python train.py --d_model=384 --d_mlp=768 --norm="layernorm" --norm_eps=1e-06 --parallel_block=true --optimizer="adamw" --beta1=0.95 --beta2=0.98 --grad_clip=1.0
MLP neurons of a small language model. Each row is named by its layer, matrix (up: input weights) and neuron, and shows model dimensions 112-239. Each number is 128 + 24 x the weight over its row's rms, rounded and kept within 0 to 255. Numbers have three digits each.
Before each neuron's rows, "fires after" lists the tokens most often just before its 100 highest values on Wikipedia text that the model never trained on. A number after a token or word is its count.

fires after: " the" 27, " a" 8, " in" 8, " of" 7, " In" 6
L11.up36:125139138129116073152135134109080083089142168156151119143138107170128104088154194127085146153148126148147136141182122081130116119129134078110131095120139118134159133141093178125105128118096131137110124133114108118155144086113116155106114146147140058125098164131123132119157089148111134123145147119146170145129143112128114148136155137100154114104132142129144095125177058129175100120103

fires after: " |" 43, "|" 31, " on" 4
L13.up433:129116120149091144128093163126105129148118130144130162120121150130141108161129165193078117096163119165132127163106132149140095126131136148092152138144089148132127107137122151102176128172141121170165065141125133096105091149098120160160117133141118090145139102119112106121123102142125112158159149136140134058138115106115115162121136124139148141146073112082103160148102147152110104102102

fires after: "." 36, " is" 14, " began" 8, " was" 6, "'" 5
L4.up135:106132119119160145124102113129119136092141113114152136129120129132167138112146142169088134104163101154119169176144128135095148129122125177101149141092118114119129152124098156141142186138118141110150112137086115144101095113124122156177127158167131146133110145134093124121162132131134127142140063136147148121144152123153094136135142125137109096137110156085129127147131164120140120138199

fires after: "=" 55, " (" 6, " \"" 5
L7.up27:171150108155134112133115165104093178105135112119144100181103114173149114136160119159073121154139136124154169150119117098082157092140120159082179090109124100138139129107130171103174148132140181097143085107117112136136151112126135136136124158141087103143090149109103103148118099134130109113118113140119115135177145129156145156130142113141121132117123128120118136114167115079146111145100

fires after: " was" 39, " is" 10, "," 7, " film" 6
L12.up436:114131160120142139156133104150087093104123175151134139119135109110151079129167145121174142106167154142123155193156135148136113111168114148119151107134147147110111141110130129123109140138133121129146115097160085137162115159104095154173129115176129168158115092146078145129150114120119157150110077130157086102167100137089140150134130119134154108137100134102123147133117112100161112109130

fires after: " |" 23, "," 21, "|" 21
L11.up603:188175059132130114154121123145192148100075103112146126137114139114116151123132149137148115110165132124127146152108141130095112124140099149088118153153116104128113175124135128107078140153101177135129128112138155154131125133119156138118119137111106127150128143127113122149121156128089133149110125122147129100126097096114161158129099118139068135096081089171101141129150154141132086111145

fires after: " the" 35, " in" 9, " mid" 5, " early" 4, "-" 4
L10.up581:118103110207122135121122123117139119101122141131139122074126158121132093129095100119125084137098130069112103161185126163073118097103093119114095094123116156163117134124188149090138111128101157128121160124112173154115098139158103117126141117122106126150165142164087120175146140102139136134115085145122093143121129080130161110152069154106103085148163143122160096136146155100114127143134

fires after: "\n\n" 22, " (" 17, " \"" 11, "\n" 9, "-" 7, "=" 5
L4.up728:150135146141136175130153129110123145092145158113118142087118124126109125064094099118115103088149110139141121153123102094147126136144133137130149117116134089110136168111097145097150146096139163164140076120125134125135119112111136146130203167126066124134146158106114131143120124135118146138138145151131124102192081114133121108087125126119127141132167157132120111124154146091135181121085

fires after: "-" 19, " |" 19, "\n" 12, "'" 6
L6.up690:141140098083130139112105189133146118126153132114081117126092129160105143153104118170121126140117166131106109161095140128106123089143106124128126123137099157106105181129125170103189117107122121114143170142137139147134146107135142152086187146133131139152126142127130113112120169125123176163158154089076093165155153124152105163137096134106067127125130152089145144125154099177088093135130

fires after: "\n\n" 37, " (" 8, " #" 6, " G" 5, " is" 5
L8.up444:139148117123095139080137136094136101105133114118117095096122102116140136117126194103130127156177165171133131111183178122139149147144126163114128128113134165120097121152146145087131129118140125160069132117162112113117095168139125126120106131108109154161097127139141127176151116110164147132161105110129085164135127105105151122114114136129118119122176151133171124081164160168130106100118

fires after: "'" 51
L10.up57:132129164110133112129112137070109092093093157094083153170096108144184121172121097182115130144148117168152126100149149086136126115190127167126128130115110108166144114115130158145138132081130156115098141120154145111097104133106132140108126140153105128144111107162122121133135170111076140149178134132111134128148140137122114099091123154072108132122155156105135114178138136135097133125116

fires after: "  " 25, "|" 18, " |" 10, "-" 9, " (" 6, " \"" 5
L6.up529:123142141134157115139109141100117142097144112119130117130116107103129077156156128154062136086166149129103148153138141096127138151117102122113091172162139109151083115093092122124135154175142147119148092115114105143125119121123146125102110149102101128134131163131050134113131139181102137140141138135117153126135150101138116149117117095119080148084117151134132169167144151095119125122117

fires after: " |" 24, "%" 9, "|" 9, " a" 8, "00" 5, "0" 4
L12.up410:107126129142143067126101152147110108114126144097152107089130143099114160150145143150073117118150167100120155164166138153110081115110133135100125132150118118134131105104127157102123127175164112171158126099148118150115101156125097125094119096126139119157089129126130104110135121156116157123100165114117113103164127049149137139094122132098094162092141192134116123095121090106100133096164

fires after: "\n\n" 23, " su" 8, " Co" 6, " Mem" 6, " Di" 5, "ns" 5
L8.up47:109141147129138146130076110155146084083130103126181163087110156123138123140096117155135121138147172094152085150117131146110106136125122138069104117148105163102129087133129168111132146111078097157167140145171145126145110135034135150160116153142104122131127102171152126128130132146142104136154158118093147169107147162105144112126146145165117138152167186111132107096136127156131122115110

fires after: " the" 40, " New" 11, "." 4, " The" 4
L8.up734:171130151118109125150119142168092128106099122133120140128129149117167076089109160107136128129119169102130117151139089111088133175125151105087152091128144129152084122152141138139145145139106123148120116118141103165123135132104136162135112107126127115183116176144136088126138145083141182129138103089140147120112104124103108117170123172089135123112148123140146118169156123096119068129096

fires after: "-" 27, " \"" 18, " (" 10, "/" 5, " co" 4
L6.up232:132121127136141109109133121115152157057168139117139117119128153138127131126132093124108141117131166140076139146140121131115130168126110100142135070132155091115146121118110134106116143091100135116121155100174120175131116116134039147119162124159132125167136093127119103129145119111189124127164135152144157152126147143136116135121108128127129159097161147124137156123127136156140114105105

fires after: " (" 30, "\n\n" 15, "\n" 13, " |" 6, "-" 4, " \"" 4
L6.up262:124144142132141109167159121093118137122151141111131168119119110167160112139145079139094098080155123116152123149146140116132143144132148201105137120109182142129148118126137157091127153094134135085130152134135119116160146106112122155135123136133111155158116111147150132143141136088100134162118110122145148136165125102125113081093099108133127137099142152119156196124134144115142128129148

fires after: " (" 23, "-" 13, " Shan" 6, " \"" 4, " o" 4
L8.up358:118139127134097155126129168123148106111148079118116142091102137155128152144120175101130123145120163135132104181149105130105106140137113156124092133184141186147112140148142140083136149111095086141160151141143133123196127117157138114092130109116100117133128159149154130107112114088128151142111120105118140125137075131107157112137121130131124089110118103129114132144112122159133083134086

fires after: " |" 22, "=" 14, ";" 8, "-" 6, " and" 6, "," 6
L10.up254:087076119146125139145110103164121097176142123139137130139094100132086140158113130156138116177129128118139135167122115124120117108124131137102131114086102099092130134130112152148130083161099126103154113111171119127119137129140147136086130132133142131136156164156133104140103092161141140144163129106125100096107120120150174103118098127127148116115152120178167141133128123152150075102125

fires after: " on" 30, "|" 13, " On" 10, " |" 8, "On" 7
L12.up247:123132133135088150121118121115129132094086073120114132107115089102110115143164147109119110146125097099149153101081139084126151148142132109096108102140146156175143138081139101076125167150125151148160146095146146142109139164100127158136107095127133159175070150084101087096143130120097118105141156127097126134130121119132099099118111157104097169126089103164141146104134114128132062104106

fires after: " a" 30, " the" 13, " The" 6, " A" 5
L7.up150:114129135128076140141123133150149145138116102138110109140110139132167077087168114152115140122158099123129100145136075101053107134149157115104111101142113132111132117136146132150132118163131162121128104116170091107126159145149128153153095118077158124127112155123093146131132125113145157175117074125146139163141122104131132124148116122140113085110124139111116135137148124117119092126140

fires after: " |" 29, " (" 17, "," 16, "." 5, " •" 4
L11.up142:152109132145122156145127123168118119142130108107140106138108113173126106122114179116162110175179102154118103115150122144104127122134134155108096105123098132146109163126154132143132179153103102143111160115129112107138122151096120114072128139119095179135148119175104135134114116121116129162172127118139116087122122139138170111117153148143138105113136125131133117135129110120161080116108

fires after: " in" 30, "\n" 11, " 17" 6, " (" 6, "|" 5, " 180" 4
L4.up671:097143151112136153094138112131134123088118095087089125097163150128106117131131116164129114136154092145117130163169103101141129138143134152081124126138100101130138101140142125131141132122122145119089137126143144100103161121119122110165167136159159142143130100103133105108105104139126101149129122138153124113129159111118171120106127116105116094123110167127129119135163132169159104138092

fires after: "," 25, "=" 16, " =" 12, "'" 12, "." 8, " \"" 6
L4.up317:099181121117130115094127152124137154113095126107144125132142114140132090117164127119130115122180132126149117128164108147130143113166092151090200139140165168145117129108110144146106123096130159121114153121141133171077133140132103128139130139105091118154102125153116121148161115104107132208114140123136142095184082112177125101113087112092103133118099150168057125134140142115133096107094

fires after: "-" 80, " some" 4, " one" 4
L8.up697:153125136145105124090119131114156144106144126138149133129115137131107117114127133176070077170102109146124112122116155115171119096126093102116123117135172141163131113115145132076151111103141117127179111125177085175153164111129081141102136085107113110134107135124116078166097100181143140118134112134125142169098153146136160137111110078137161124144155119136124124113140115131124112137133

fires after: "\n\n" 36, "′" 15
L2.up13:134161145134135145137150111080143126112133127134131110105123141096117117115132153126082084152152097114149155129125146106150146151166161097101150141132153107111131105124125135099122147119153139112120096127125135128168137140107103180143167187102128115111062193143122082140163157130109133145111120164116123087114159120116145092088120114132098153086072152120119129169148117120123088110090

fires after: "|" 40, " zone" 4, " October" 4, ")" 4
L11.up629:119154159098106147143102116116081143099126118134118134101122114117107126141144125126101077103087090145140147163123157134156131125119116070089088103170118177128120150125125172127134163127135098072119105116155112109125085130101161106084158127115115139155119125168089132157104172139102148105145167103143105133149115093149118127104138080146183134153149100174158154123076138134104086122131

fires after: " F" 19, "\n" 11, "\n\n" 9, " exc" 6, " Sha" 5
L4.up374:106150150129169078156104126120129146089139131136053137133106142155143113121128117144103118070138129110168126123165156096120110142161155165109156124111138110131137088159084170135143143133140129137124121127150104148147139120116130124170134141097087129118140128086129138152145123135096105196115136119121125114150150128129100116086084116120120129082161167166131162148124162157119130145136

fires after: "," 27, " which" 10, " that" 7, " where" 6, " and" 5
L11.up419:096068102174111105122137119059129128143124103146094142176106138131132139141135085171115123140096134147145104126131070118100124106129116159099125142161074138122120155159135174092155146142111131129155128128138124140157158125145129127146134118155128138148170143090136111159110138133149124158153129109159099114128097088139156135140071094128113120083145125130125139150147109126131111147087

fires after: "=" 38, " and" 8, "ical" 5, "Personal" 5, "\n\n" 5
L11.up239:140122131108141156135116110151148176130135140148146167091087091127140119174109116101116109161127099101111126126129078108150084097090116121095118133131127150128149100162146175160148134151105150142134117089086119113108132117078135107127123127107117091117117166130115097141178079118146135150131141133097135185198155101110158060133144112134173115151148097149139122120136093129109075123144

fires after: " on" 42, " On" 12, "On" 10, "|" 8
L11.up377:149153115138072162146137146094146106081134126079113175138141123117138081145118145151071129144141105133095159144119111123097128137152111130092125075134105160135148088111130135103139133141125114134103102090160128103139141126090102128156139121168124094140126151113114095184160128130105122148140123157106124140137141110109130160087094113133137147151115102132102133091123116144089075106091

fires after: "-" 50, "|" 26, " Al" 4
L11.up513:163110164104094147129126146146137141119148144136079156088114136148134136126146138145121101104145093120122098105141120159155131118077114149098109118113146141171138124124148160123112132062128118140177140137129093108132145118105099119124156122155118136167102101110097128103115117111151144120127105143107082139112132154148142092113130131087139146104180121134125160075128147125108130158120

fires after: " |" 21, "." 14, "|" 14, "  " 6
L11.up246:111156098119103116109149110201114126078122145137157145145130089104105143136114137150126104188135104124125150108140126142136118123122163126123120171125123144096124157134130134093104162137091135159131154124173165136133119141099116135062144085106127088119123114125077174121153105066118174190183133124168179068127130075129127126134106082096153133072105151148121106100124112152102128145125

fires after: "=" 62
L2.up346:110150158130168142091142102124200119108093137138156162101096163134159140126112113139120129118123136141113132159148140160118139137128142122113126153127122131156158102161121141107125148155142114118115146123152099099126098140099124146193161155127134085135135104136108116114144168175158111140120142122133098113118144156121117109120124135112160106080127113115145118098105127163115088109136

fires after: " |" 29, "  " 16, "|" 7, ";" 5
L11.up669:173160158145137118159078116141130167133091139149155125133139152088168148122139120118082124107119127130122135150098159153145072141105121147097132114120148098143120116118163134086149169052117141116121109148141077138150131158097128166114122110168119100151130119133130146113136128125119119147135139157126119109103149115112150098110102186117133145157141137120155132148117186129126112145123

fires after: " \"" 26, "\n\n" 21, "\n" 11, "=" 8, "-" 7, " (" 4
L11.up730:111119114081110159142106165130140133119096102151135120126124100102132153125157131157093123112183126163091141133107102134080155123139116123103137114134145132165174134177163151096132132122113144154137145142119156126160154111112078145127155137132103144163137117149103162144132059094125107124151131148136125081159084099139123111137146123137126140096133159144134141139143147116100122165147

fires after: " the" 30, " and" 16, " an" 8, " The" 6, " of" 5, " a" 4
L8.up351:108140155108085195143101110147148113129138089112105127127102112150134068127109099132095127151143132092106122191160090129120112138098149127088121106160112135160098149139133144087139163101132147099101101164140140120154133139127092176111091082106155118175128156119121125168120096131142120149136130123099132124127120077143165140150118148086093125117136143126116094136130116133103124141094

fires after: "-" 22, " 1" 11, " (" 8, "\n" 8, "′" 5, "{" 4
L7.up630:160152102101148178148144097104150182093118085115172115102149147090138125145140196118119136137141117138109128163130118107096156102124137136088110100149117133149118077153138135121137157179141099113104160099185099144118094123137148117156065124140096160171082153168103124146142121093145099117132104121113097117129107116129135131092130092167122129136155105165150140130167153080135102121140

fires after: " on" 25, " the" 17, " in" 11, "|" 7, " On" 5, " 1" 5
L11.up296:097140112137108173099128153132085155101121121148118103153138128109106087094154129135090082142179115124131146111153123091103151138110120156120157134129109180092154120131122137110090101130113145114175112100131135109193115167185137146125130138167147115136105083112119097120176143150125113133136105147116141141111145107109157155131083158118131080138075139118123115120107127133086105113106

fires after: "=" 28, " =" 21, " a" 6
L11.up253:100145157143116103081094171127135119155140131109149145091094157128162112135114117198133128161160160100141114124129128132121130122118142135147135122114122124152160114131161116120168133133115160138148093086129112142144121098091083157137099167173161117134137118122120099186107122126126152125106151141111122126106148083100113171143103110096114158146152111114135152128144155131152143085130

fires after: "," 87, "–" 4
L10.up350:155151096095129131138122118136152159113102121116112098118106148087123138119102140134104141156145129122131117129163177122114112118120141103098106142134150153118100143151136125128133127103096161167125099127128125157134116117150146129160142124119099145161106162131148081119136125136161151117101128146131102149119151089101148154086135073106063119095095133126093124126140171190133142101108

fires after: "." 38, " |" 24, " 0" 5
L10.up625:142101129128114125084148163127114121144147109151162130113130148109177137102139105166154155128119135092168117101146118092136140095112090131128145126171102125132130076176170133099100108119131114116166101078149129154154153132110143148135129092122113132123118159105126152126215089114139134144139141151095106111182111103137172116145098157128129106119116140158087107098164118128127151147116

fires after: "," 23, " p" 8, " (" 8, " k" 6, " fa" 4, " vol" 4
L8.up246:089137144164130121152114164114132105089126126132109126084154152086141090132096126128097146170173111095119151101143130158136130153134124144141178132137121171166072105125143120114124197144098116126092180128148165155114111156130091125094105109115113139179134157089080102131136142128107125114151140153123085141096099087094141149110099104138087151152162152128119095113125106128152083057120

fires after: "-" 45, " (" 25, "(" 6
L7.up558:091101134103119088102138101130145130109109124123138148146090107126132118098116144105130084123147086152112112120155190130134124161069061124104112084140159150122142087115105138098123111145124092121088167096123124134156126120127122119123128099136115156146106088150139116118139073150151144166162160137138137111132139140124108124125168133130111120105177160130174130139138143132153129095103

fires after: "," 36, " New" 17, " |" 7, " (" 5, " United" 4
L7.up489:137174109136137170143128101105137136086136150113148120106111108121127139160142150101088122122156141164142112130163140123127125127130118188066123073113104152158152098144159137118121160136117105119096124149112100116157133120117150176146096131107090178124109150122120139136145144090137120167122150143144142145122085133141170085099128133137158109121107114163117083128163138127151074141171

fires after: "–" 62, "\n\n" 6, "-" 5, "\n" 4
L8.up591:172138137136147111114114145153152134141124127117142101114110119130143113137147173107114144129108108097157158132106114094089143110120177146086140114102155151151105069145139161126103152125152137131096139112140071138121103132108113108150122155125095132126100134158115127124143101082160099108109140058132110186134172146103129083089100131111120142105121146154162149111136131132188124143106

fires after: " a" 60, " an" 8
L7.up391:113116152129054152090136122156117150122122079103143124088148113173169125140139132155158143170150153129119131123115117066083122117122125107106113096142124093134132125102152144128132140141142129172137155113178105128204138106101074117099124175129128175170101151106099140169126109129155114097143155156127139139115111127153117134104123144131140116106127142156120112117106107134151088092113

fires after: "," 77, " in" 13, " In" 4
L10.up275:080140144129174152141131140190113124106099125156097124067104146111101092112127144147144140137151093122134110113209113093174119107110125113105141146125102112167043134132149152134149148128072157118092166119129136122126148107130105120121162106143096128149137169069136113112138133122111104135106165146125085124113118125121150121116153115134102124098116153141058162118134107193108096103106

fires after: " the" 22, " (" 12, " in" 8, " 18" 7, " early" 4, " since" 4
L13.up398:136140150126138174133114139154146116098127126065135129101174189154109103120133124095125106070147099107115118150172134112101148150125125139087099111150133141140093134175113138110141173168132149138131126137131105120122103152116109122174132072140121162153110115148129123132090120101153120124128098109137107133126096142165147128135122075144131136139182156168105128171188113097162077118114

fires after: "-" 25, "|" 19, "\n" 11, " |" 5
L4.up721:142147138094145172150131132122128100129104105078113145073107143085139095128163153144124135121173091110144169169145131162165106135113115141068155149107122116120084104140107147128118152147143091150107104101141106139110143104115121144137138166130107135140114130134118161140091145117135174140119142123131159126148178119120111138103134145125137155102135121124161139118123158142111105113138

fires after: "." 26, " (" 16, "," 11, "′" 10, "The" 10, " ." 10
L7.up514:180128125163125109164142162148103097105103115073144108068138121151121092105142125163156149119153141117139112097130147120123109101143122126102136131139112158176148177164139148139119178144119115146134154088097096152143117120138132149141143137107110156160115130119130092098162078134126129119132131153071107114139135100145143154136148147088130150128099149162121105099170105152118069090126

fires after: " |" 33, " (" 5, ";" 5, " Ext" 4, "rs" 4, "|" 4
L6.up668:119135100133126131171116111134111130077103146124149139114147105134159147135116144119056114094151146127162165134113135120116124142126104193112154148148152137100107118109126132155159143069121106096141090124184153143135133117103143118129101154164105172121124104138078148152110146134132081133142149124106112136139157116135116137123092120095111131103164185150121139138133167139106122076129

fires after: " the" 15, " Al" 14, " and" 13, " La" 5, " Ha" 4
L7.up258:189111165119158160143121109165108070136099130117108142130126145157092133082182111168131101135148097122127137170155096121205136134144149111126112109134130139105140150160153124128119150137129088117110096140122113131143179091099123130128149127101182114135135166056119105104150127108119137143076167145105143093102126110085174138106139162116096139127129139117117113158136099135107127115120

fires after: " the" 43, " The" 9
L4.up485:120096132135095147124126130159137157129134150111125125118142123103129084111109112155078115128136116129103106102182102142073160151103121142109126124122139122109100125100127157140139131124098121115108099090133110157149086121120065155108187112174150106161132100138059125124133130146124139177153075149151120128101106115117139131122117128069131104112150173155107121170157119129103097095112

fires after: "  " 47, "-" 12, "|" 9
L12.up443:137147161167123091128121111136133183112087154081174124117144117100126102192113103129118135175109094129098171120156168118115095115119105147141115114169159128108133087095150138123139125169123119081177083156139138131112153121123121127124156090115109135133094160141107107112114135132133140115113119112106134144124138128140134114154105072110110112090122101195151139147163157158075160104145

fires after: "-" 18, " (" 17, " |" 9, " \"" 8, "W" 7, ";" 5
L7.up442:134113088107118134108130141125114125138111097121151097094101111133118127165115140156135136129154160160134149147103154116135095135104129136106081131169124132106131107099116135115132082100134113128139151091134104139135130106142114133116122122161087138127085113129134121120151102135134159146189143127127119147161153120101134108125124140121097157163162127142180161141169127140101144073109

fires after: "." 52, " Jo" 8, "," 7, " Da" 6
L8.up426:169119161098092168136120130141128121127124124132082133073107114120165079146102122144129094152118146115126091108127193124127093132115130121121145147200128144163139167155109133124120147091142110133116137107144139125114157121145093150101088117132072115110127127119114140107151091127122122162130094175106149115194093129119143163121107104088101141099131153166099140155141120166142117095086

fires after: "\n" 18, " (" 14, "″" 10, "=" 8, "′" 6
L6.up653:128102103087124144176149131138107129092159083107152125149147148107155135126127133111088119139128156078130149147128127135101121129147123125042119104145123138169162114162179178099153153145157118138126136141140151144128136128104129130149151128139122153141072128132101132148128119081091138140125149091134103135150110107096121124096087107116127161100151120190103149139090118120124106132173

fires after: " de" 12, " and" 12, " of" 11, " or" 11, " &" 5, "=" 5
L8.up219:178119130128116164136092135196113149162148137179189129117087106138141112139130121194137085181156145109107116126136121082105110117149121179097122103149154104094126113117138129158103187138112108138135143140114103119146107125090123127066164134116111163133162153116102073121122088116116085140129108111151122087155172125160143144141133148140135104128188107161137112123125123127165131121121

fires after: " the" 60, " The" 14
L11.up122:106106106156111101095115116120151151134123126149103112117110142127131129088095122130117130154122150133103114116140144141107112132076094118069121122162107109155113141113143149120101135168119110114155125118124138147149151121153122147173143147134083128156117145152124130117137111154108118159104095134114137122130142092127142141121110130100134132109149149186100120115143129169122090139099

fires after: "–" 74, "19" 5
L8.up592:149104142142136153128120111135144114135083118107109089076127134159123116097151125106115109156122099135131119145150126126190141128152117124104132083168110120146126172137137140104129109113111129124089115118106114129109094131077130123135111124144163146138126131110121141121126143132109119106164154187122105157140145120154189080141129122145117142147128132164133094134132124116174117091077

fires after: "-" 29, " \"" 10, " —" 8, " the" 6, " inter" 5, " (" 4
L12.up228:124096108145100161123117107094113109120126108117135132145125144124124126152137117163106098141136158124127127117147140128088100084123125104087099079161192124147137130070127160093169133103084117116150129136095145180177123158127107149132150142130137087177109168092082134151182068115150084111121138151161091111159152135115100102136154127138098103150121132136105118136085130113133105124129

fires after: " the" 27, " The" 9, " My" 5, " their" 5, "The" 5
L7.up691:129118146134127148150088163161110123129140164141124139127086141141110072187112121124137117156127137146125115130138126150123061155079119134127123089145136130116110160112155149112149145112116169117102140141141087150184126094094073142142115124145095085131155124109132124155140105125130149169146126127123097130156135127124131147132117164080125099122098099105162124140140090119101143114082

fires after: "|" 31, " a" 7, " by" 6, " to" 5, " with" 4
L10.up606:133133118151121117111123120111166133112123135086093118097104160156114102146131140095149097144144143105147126122120132137115087097126113147083093112162132115133147140127158138117160109082162088117124160101134131116142132111142164134110085081095144133114137153126152080096117109142117170129136145155062150094149122098134167123109091142133117153146105134162154135123176154136111088116147

fires after: " |" 41, " and" 13, "|" 8, " to" 7, ";" 7, " the" 5
L8.up263:149117149093114162112118129189151113144111095150137119109111115117104103132138135138118114156119147155166090134136118120097120132122096135106102121151133147100140123120132137099119127135109121122109128119112122126174128133140086183135143140088122136103111132113093159113154097101125074136148141124121115101148101109128162119150105170085113149117145122141146113130128165105162092082066

fires after: "." 42, "," 27, " ." 4
L7.up393:125109158138091116144120120146128105123106130162138137085098125099151122118072133146137109127094135110148144101132135161127110121128114168125149105144140142122103104118111138148103177122124138139127117110114108112114073111126092134121131127084095101122116125155114139142147072135093106131106161165133105131177125096084167128111099135128154177130150163181107089097165114155138119100094

fires after: " |" 60, "-" 4, " +" 4
L10.up130:113092133130094126085104144092147120118175124094123116104104104118122139112127122071131142157109204098151124109126095098132126130142093202111169123159091171180144148153140126095109146109160130122147139100113112140152141135129170140137126124137086125139114140113118113137168146116137150135120164160143100167124172102124193109132110146135152101112145135118110140108169121137132156120097

fires after: " the" 55, "-" 5, "On" 4, "|" 4
L11.up287:145140111125136152093115126197110154147099121084105104111122120079154123123123100110159136149112111161151193161134102109131133128084157115083081095148140177149136134099114148120139117105163108086160132120110117092128153147065102142153124131124168127138145166099121102108138117127114105099127138160082119098134112118114130117143139140111118110122078131132110114147181140128123095106146

fires after: "|" 23, "W" 15, "-" 9, " /" 7, " (" 6, ")" 4
L6.up296:156142174106070143142150142141122154117133108062119147140094111069132150166130113175117113085116122113086150140140135157130119135122157163079152123158106132123144144118181146129157157165147127101130097129112099122122122085122151084167135163179094127134095122142102072137129131144135134105144130163147100137135110150121148104125131098143147135152161118194089136179153152125143130091124

fires after: "\n\n" 22, "\n" 13, " born" 12, " is" 7
L7.up198:169115116174126154105100112119146162037092123083189142093086167142101083110106122117111094146137108130108104114130120107138116149101158148089129104139129148139167146098125152125118134160126117144100127106163152109134111156122126128106138132085094124122136107103149107149107087149158154126123123177132116120122103107143155111120089112121104125147144137157125133133125143147176109137105

fires after: "-" 31, " of" 7, " unc" 6, "–" 6, "hi" 4
L8.up146:127103133062108130084083139161120152142134112153119112121088161196112137127137141142111126149124147180148122131139161102149130148140123129114144111150155131120080158146096147080141114108141104128092158145127129120144119120133119127099132118177122132135107135108126110175145083129152122109138103114139149112150116138145146127122119142140095118095116176124173088125133140167098103125104

fires after: "-" 26, " (" 9, "=" 7, " W" 5, " \"" 5, " U" 5
L8.up390:140113099112147108125107153116129109091100106122096137139125156121180124148130161114136112165173122149101134131126103043107116141117088109099117093130157112152124110119140148104121156119094169142137155146154138177159096136136125127123159119129122130224123144135161115111115111054152128133165098117158124129097142112114126102119121138129110107131147128119158162168146152171105105099104

fires after: " |" 28, "." 20, "|" 8
L12.up52:140145126180126121102138130119140110115086116138137099085112128120139163098180127167117130161129133139136170153124087091107137112153139137076122132216119179133125147157116168113118133125192112125162104084088130119125089098103096137144180136098139129123151143107124119135163131128157153171141118115085121110142153128141157102120132119142129108100134134132118156124116125174116101104129

fires after: " the" 41, "lad" 7, " Bra" 7, " The" 4, "The" 4
L7.up347:113108139107105144142086117163124166147133168127116137083110174115110113158084116143137131092158149132093125117174107141098144173098149129121125105120144172148081113145134128152150162104061121105104129126131140160142173101142122140167135111131123165113132104149103130172128103126168124174129110109099135106139146160101113110139149135112132150107128166112127109153136122147092126124087

fires after: "\n\n" 100
L2.up286:114136151113151164136150129183144119102115141150149177092105176133148141107116137149110116124130099124080122154167121179130139137131165161099127110178148138136155133152140147110093094162108109135170086127117124127135071147112111124132134119155136137140104103125127128106119136125143142131123177096108157145131133130106083162107128121132124112122149158124095133129192127120122112128071

fires after: "–" 23, " CD" 10, "|" 9, "CD" 5, " IT" 5, " CO" 4
L8.up309:153111193101086146129119124105145126131048075095109104092110095137137134121175106124112103148169141123164190114114119104124163140140078130088138126146133152129162102091104135174131127132149138167088132084125136106124097104114126141135165153114139157106080134155135135087108126115132152147101144135179158155120140111117139076110129124121142116126126140151135143129131114150119105120119

fires after: "." 41, "  " 7, "\n" 6, " (" 5
L10.up258:091104143095116134131126121099144156115095115122161162165101140127165130147101137170149111113147146166138105144148082169141119151152130145108128114160125143149165157147126145107112109078119100109133151154122132133120128149122132127124095132140125109110106101123155137146116130092132152140137212120140104158090127102114157151101105062115106156093139129156142172123138137160147126098164

fires after: "=" 54, "\n\n" 46
L2.up399:138164145117116167116160106164186129090127132094121170102115133129138137128112120175129144126117134166159127149158186161157105163132132129098151103112105163142143130133119131106103146186118159081117107094157123126136118155103095161178158142155114117160097109139092128110124130143165125147105146121108137151116130122081136142109117103126143145107153138110093136113145152157143077100133

fires after: " the" 35, " of" 9, "-" 6, "O" 6
L7.up518:125135138119108139143092116104130165076131069137134121121135131122130150151137155119114076167133156130152160138177123108125137155150151126091136083117138145117135113147132133102127110122082148111145117169133140084120120121138134126161112061143098151132101154129113123122080128121111124149142151137177130080145092145118143147147181095112115091124138131121162127139144142131139097129079

fires after: " the" 21, " The" 17, "The" 7, " United" 5
L4.up19:140166153110120133128124116132155140139084141148126109124145156145118117089149119115131153111114121131135120153113152105095135140113095148076114139122148122122138146126122157141142105138109147119120166153154182114132112127130123172137110113113140143138078126132137116134160124105123140158133081134150125112125136099118131101121108112104129104085093142146129116103146102141083071131138